Weights of a small GPT-style language model, trained from scratch on English Wikipedia.
Size: 26 layers, MLP 1536 ReLU, 57.4M parameters.
MLP neurons of a small language model. Each row is named by its layer, matrix (up: input weights; down: output weights) and neuron, and shows model dimensions 128-255. Each number is 128 + 32 x the weight over its row's rms, rounded and kept within 0 to 255. Numbers have three digits each.
A block is one neuron, or neurons of one layer that tend to fire together. After each block is what it responds to, as a language model described it from the Wikipedia text at the highest values.

L10.up874:145145114134109096110072156127137108123156086104087160144130083163103090125146114154096146109157118116219089176115155088032110140106136101128103111143101136154117070066152073142182165148172139163103153068153132122102125138146122154152157117125088111185149112131043072136137159095098198135161130132168120185115124171183100133088131076087150147118174135127134165076159148200105179125149
L10.down874:163180115114166164096096126118072125151119143135150138100166130122118063159108096160138156139154136179084105143109097153127134129147151127200135160137124176111162130073117144150099182138125140113162057126145146069153126127091165183078182108176141074109114098141108187112157082110098135111100082160093145121074118145197147128106108121101152142101141118133146112127117093136139116128118
Role-assigning "as"

L15.up546:181142110129194083145191114143095124163120195099143117133168157091128134121119114109141109087130099168136135121123142132119088083192126155169110050118183128089149143154134118116179089105119117137152135156112179132103147114127061156151104123106118092133104116108148057090195059020133104150128157114174160152143083167132079190081144127143132134125111159181072053107129110118113116088126
L15.down546:186095124088159140136154143180139156107092119128114096149102142092105167137158194144117143177166165131116080096128139142159106173128176144119077122156181163109127167093070096066101194086084112126130217116146076132106097132048151092113125134116155119116160120144073144147100165164127108125112142092112096198089106119150165107111067133117161089106150101116090134096143131160132148142135
L15.up895:168138134147165167156089081176096113098173164098149175142101113102140138083097086156107103159137178091083191153170165144126121090146174146182167136140106155122161105137154123174160104105140141143169144149106096099117130144185108116099099135163131164154129072121150154130154183146047198128122086091163191146132121056113116154181080164133176162123160132092073137109120103125118146146103
L15.down895:128116117112078119093115057101224105162156164101151153142123128158149143084066125103153079102153168142119128136096098158145115115135145142204142195134132088134123216129109175150109143135169152145144216151116145217106147136080099111128107200106150117084121098115161154192155094087121129124177091098132121180088127097148122155138203093120184110107087161111126112100105123115147142167131
L15.up1052:136166146070188045132116082078175154116090167143110117123137161092115116099105137149074144194213150136176143101127170092139134180093106183111134135136127086082110144163146148100141098127133118130170094149092089103108123086127068100100212201100172095082133117140140169080099142147125157098156130114132124143138114124144181138139143088168077182167177169147143149170130190124147111087192
L15.down1052:079184164105255144199134144118122127128094073137134143105074150146199092101127204142159141131090152179095124100101102136104149122155145152117117105141109091112191143137105093164141062155170139097077099081118123107126110111122129139000174134164081100126157122174103171155072108141130131125159094100128160139160140135116115121105038104121102176107142150158124134168120107136168154139125
L15.up1454:164161150096142130103107152169122143073149119108127133118114116152172126194145161158120164138101110121063152079117103136106078177140063219154169132129195103058085121158089155186169089153144084115161107115116148106141155171101101147088179140150204183087086100158208166140145166081124128075131107131153120115119203120127129097089080145117122162080127131139119163058112118085150132089194
L15.down1454:139145146216180118080103098132131187133139131102089176184101151122191110094173145180138124107138133092177146127130141135114151126101155141131117145122117150116133096157116157128000114067141118121159121132147050119123118159180156118115140086107074097093140097161104094111112100110151087151034189122150107115103140161101128141153086117088061108143090100116146075137111128157158113155076
Definite article "the"

L8.up338:143135088135131148127107125135177096069104118106111140125155110119119127096146145125197146108162114093101132119148099088129162068109117052174086124116126049130150146121107212144174116145144128155106129092152131090089129134133162107181144167174125142118123090078093081133149126097094123061111162086185143147089060099146107100131141084139163178069100090143103133141186101133078147128195
L8.down338:137148115016108187131120087130090108166108120094140168095128135190110132126104139122197089182098128127101140123140057140147083101079063094119104046145135140102140146164128120166141092135084130059122142102116136141123159185148170133127121166085132128120101081176146155165112144139136128040115080168143097149111111136151116163132183174179135150106105092189151128127121149172148120126121
L8.up432:128126148110120114113083122161117139088101045100119092146141122113105120119141125144089094075135155179170123163121062117082128168104132088148165150161150088114135121132142092154094181159094145116086166117151121135083164081107076107117197110082120158164145057123141106163177162133160115109104124105105123167187171098150187142074142107127159102133065100111124138103126061115087100109132
L8.down432:130113104127169088078123125133154196117133151067029118153155154145137145131083086159110133167108127104073142107094081163179106149149113159147103200154136085135161115135112156135125123166149108083174114119117081110111076140124153224143152116163133167104151148115120123180117118062137170105133120147159147153121182147149119100095166096155173109154163045155144061148105100117139093092150
L8.up869:172166088137154123117172139142122181121170136068092135144107140156169063136097054102134134180090118114094152150144049067145178087080151105098165139157102082130117173059118157097155112139124116177164086116184131134185190097104133125145127113150123099118170056109135127090176161153142125102099159074074161131145151159116141157091106117169108148181122110171178164118171139093135129171131
L8.down869:123103092089147133143113121133125099190109171084159103071132127082114137064134113134112106143125142174153079174111099154141069110073135079177143139133175165107150069075116128124113162111104152127083112141095167104149037127122124076129205117128108147088160119104119123152049111105087142118153077190111092096097096113158066178107121146100138116147165176131180117220201114158156101095127
L8.up1346:150114083131137111157110142083147132080118139176112135108150129126145102094120149066167168122092118093103074124086087157128140100154104100183161183145142082107112191114140193112111127123141086132186108110126152132067164127168134142107141150121145179078092138123159207121134124078126136115139148173131106114081067086122113084070100132224170146164084164135112195114168097176142179081106
L8.down1346:150153107111159147090122111121122078139142197123105180111133140162086117125111226145108125162128167164128169152196077120173097107101114113141107117156100112117151148212161114169117168123137125087107149108139061100135132146153159105128074099171146079167158103125109107112064079113098156089109120076179120111141184204150030137081154120180103130146092152102148113129165122184111135149143
Verb-complement prepositions

L15.up482:190108141136145110086135115155095148101158082147151158059108194118157160135096094150159108149123158155130117171127040116108095121079122168092112155133184135167109110144163128076146099070067133185136135122173103148097132144041137104124139165144141162113127114101133066145167161100142148135147097096140119126111079103134078092126120101149155201144156133153160187047144150167140140152130
L15.down482:133109073143200128187170153116094162149083169126112104124089129148177124116104170145093147108120170173091139149171149152142175110179141142135104048037114135169116163118159132152068080124218069142125112070193153107174124093151130132144063155101134135156105147177147121135096101149090126118107145140127129157091109133154142111150130111102111111170136122126133117211102110167183120163135
L15.up730:138158106185105159094166106128145154142116129166132152120089172128122145156129128169105134164139163178171139143179090105082145131091158099158128105129149135133101103143104073038125097102068144135176095122111186105127072157116142101154161131137182167102116134133106147093136123133111169189148107147128174149129091134182066113122095044162144146092089075192176137095165096196111087125169
L15.down730:119125077188143101130079156212132111090165161198079158073075103170155131193142135102125190158126128160141163088138146194166134121132148165162165112086168117119186099135108170139069097130163145133113141099179121112098104190203168081126132106095130156132072178105178107083056182068160102141103128098157071161071101102073141139124116175157102083112130187166184109165168133139202102150110
L15.up1076:135122151088114121136125166165092133108177091149155183108150160082075186088120095136089120137146139117145113131167110094114146105102148098047122126116161140119120119105159165157129114168110029162125165151191104179084101131066113145095140174123143106174153163092170146122171142136107168195099116088123140131126062173131151148119111149174161138154140132136124123120120099149134156153113
L15.down1076:158108091145159184082100147155101195098166125102157125093134103122168112124112161120147061079162118128166132147140069108102036100100085142132080155136081128145112086152179196145107148095130156125121105082165149068163104116129114103132121133189090124138096056201115095158119144077173129113126195185143108141054153118146133134123147141113166074136073123141142164142158160199198149061163
L15.up1159:133145088113134121072162107087082143149118129108117148163146054104145104135089143140161090124199143158148145072108032132124129152162140072065102111122147134132181134145146119124132136158137136137127122138200123132127108133083133159114146120139117120121142131084099117086135202163112145134184071105124172194146144120135123115145093107116126132076094141133159119138117154119136130104122
L15.down1159:158101125149118178172161172118142123167132191173118103112080112109115114118125153125103112123131135090126133098167128102137109172183164131117144132158135078121132086114138112138079155144096198134138107108079150139098187118131148162136146062101114089118139099068167141123138111186126114134143064165091131197070083145118153115150115133149165107135120169114142125106160110145106073114085
Name-introducing function words

L8.up910:091148152138118113127134151100138134070147111132140095104162135118121099156108104101109134145105110144121163105104082112038140162151108205129097139088153115135134101160116117128150087072073139159106150157068149111141152083098100098030125196120147104171148108063069109108122133126131142172126084094152183090112088083193067112135101137151117110154150107130094151137139115164110116133133
L8.down910:160124124124154155108099179136163148110124141126144120070128138114134123171098108144130095155141094144124104152138115098156152100176183146069127131147173149165139171144141080095121033100082082125112140148155169091148158126091076173092151101119093124109146091142116129147105155102121075123059119178155105149117125094148111133127125153113137125142087113103126179172174160108145125086137
L8.up923:116143142113117137095143132124109172119164140169118140122162128139111182116160130182095107103132107159174145133105107168056140134109113111142126209115106186080138106115151097167197181107146055115179119165135128122130125150079084121128157124085110135137139172083090132158103112166035145123128089090133137167126110120154098092134037081138103050101171135119150122083181131139077157089122
L8.down923:167120127140159160095168148125128168166113124161147139102151165177184105175101135143046137061131120114143121093235107146154177074156157200121097149156072136167167109149152116112173082075100136171146105083122115109183138161094170196105092138151126136074152136174107173126133126103149089108114095127100129158110068077104143109105172103080151141121175109136122143125184130120182100109122
L8.up1167:093116107108123138164105163117180181113141146117149105093181069110113116145101135129067221082142089209199197124146123088041207126121139145144140140114096146144115092119120072148143155166151105134160138150169108128118120132074107164122176164095138124114122087083107126119137107089087169103136096130052173169142095114184094146156084116065136095146128075165150109129138119161121158106120
L8.down1167:121090096100086160108131103153179179122155185139112138076108123154118100156164081191120168125158164131122108159159170088143150100071136096121122082141104116110114134194136123140121127101115120149108104125079158078112118079074052138095120096119121127156117080194081110105191134068134131132077158182147128154150134113178136134153064133086182129163157129077195103148115166158078189147146
L8.up1433:131080110179145149127073166148139143149128154122119137122093167156137127187125053192165138118132092129140130118174126157100110151114108123190186166164100084098103125171141104100149158167049092161176113101133111164119125100110123177138123126096120110116169149142098156148145137209113141119127126137142199130096110147092084103125128139137201072137127125093131136111094166155115146093066
L8.down1433:142167111101103113121160132082157178145167149118167150099163172130140144069106178174099154115115106156130076143165146102165160071102129164187104157099111132114075142097117146178162193105148107166139064067142116204140109121091165126106137102097147099191136088102161176113157100197128187109105093072079114134098143129121131079087130066105184096103135105187156125136098076133138168118131
Naming or designation predicates

L10.up1116:172128129094160109140139163133059078097118068122099135072086132133109090153113147141164105117125082170117079148091124125065115124120087071178123136126140121108104145126107126096187215164109118107109064082150179149093067180137150129110098130095110090147136132154161160145172105156153153107155143114128094164088094052124142108130139091132160163130066190064124145167129142100128191107110
L10.down1116:159112075123116105136068148122106133125166091124107167141137096141107114096121130066122090166076136176156117130160170107149155095160133144098137142150150132120171072112079220147158103151165134130109151133148078158090132211110136168200141117136146175080143107146083109076086154130152079119109095108108129119111143148124131143101128157102131087065054088133116128111132106167087080121155
Preposition "on" after focus words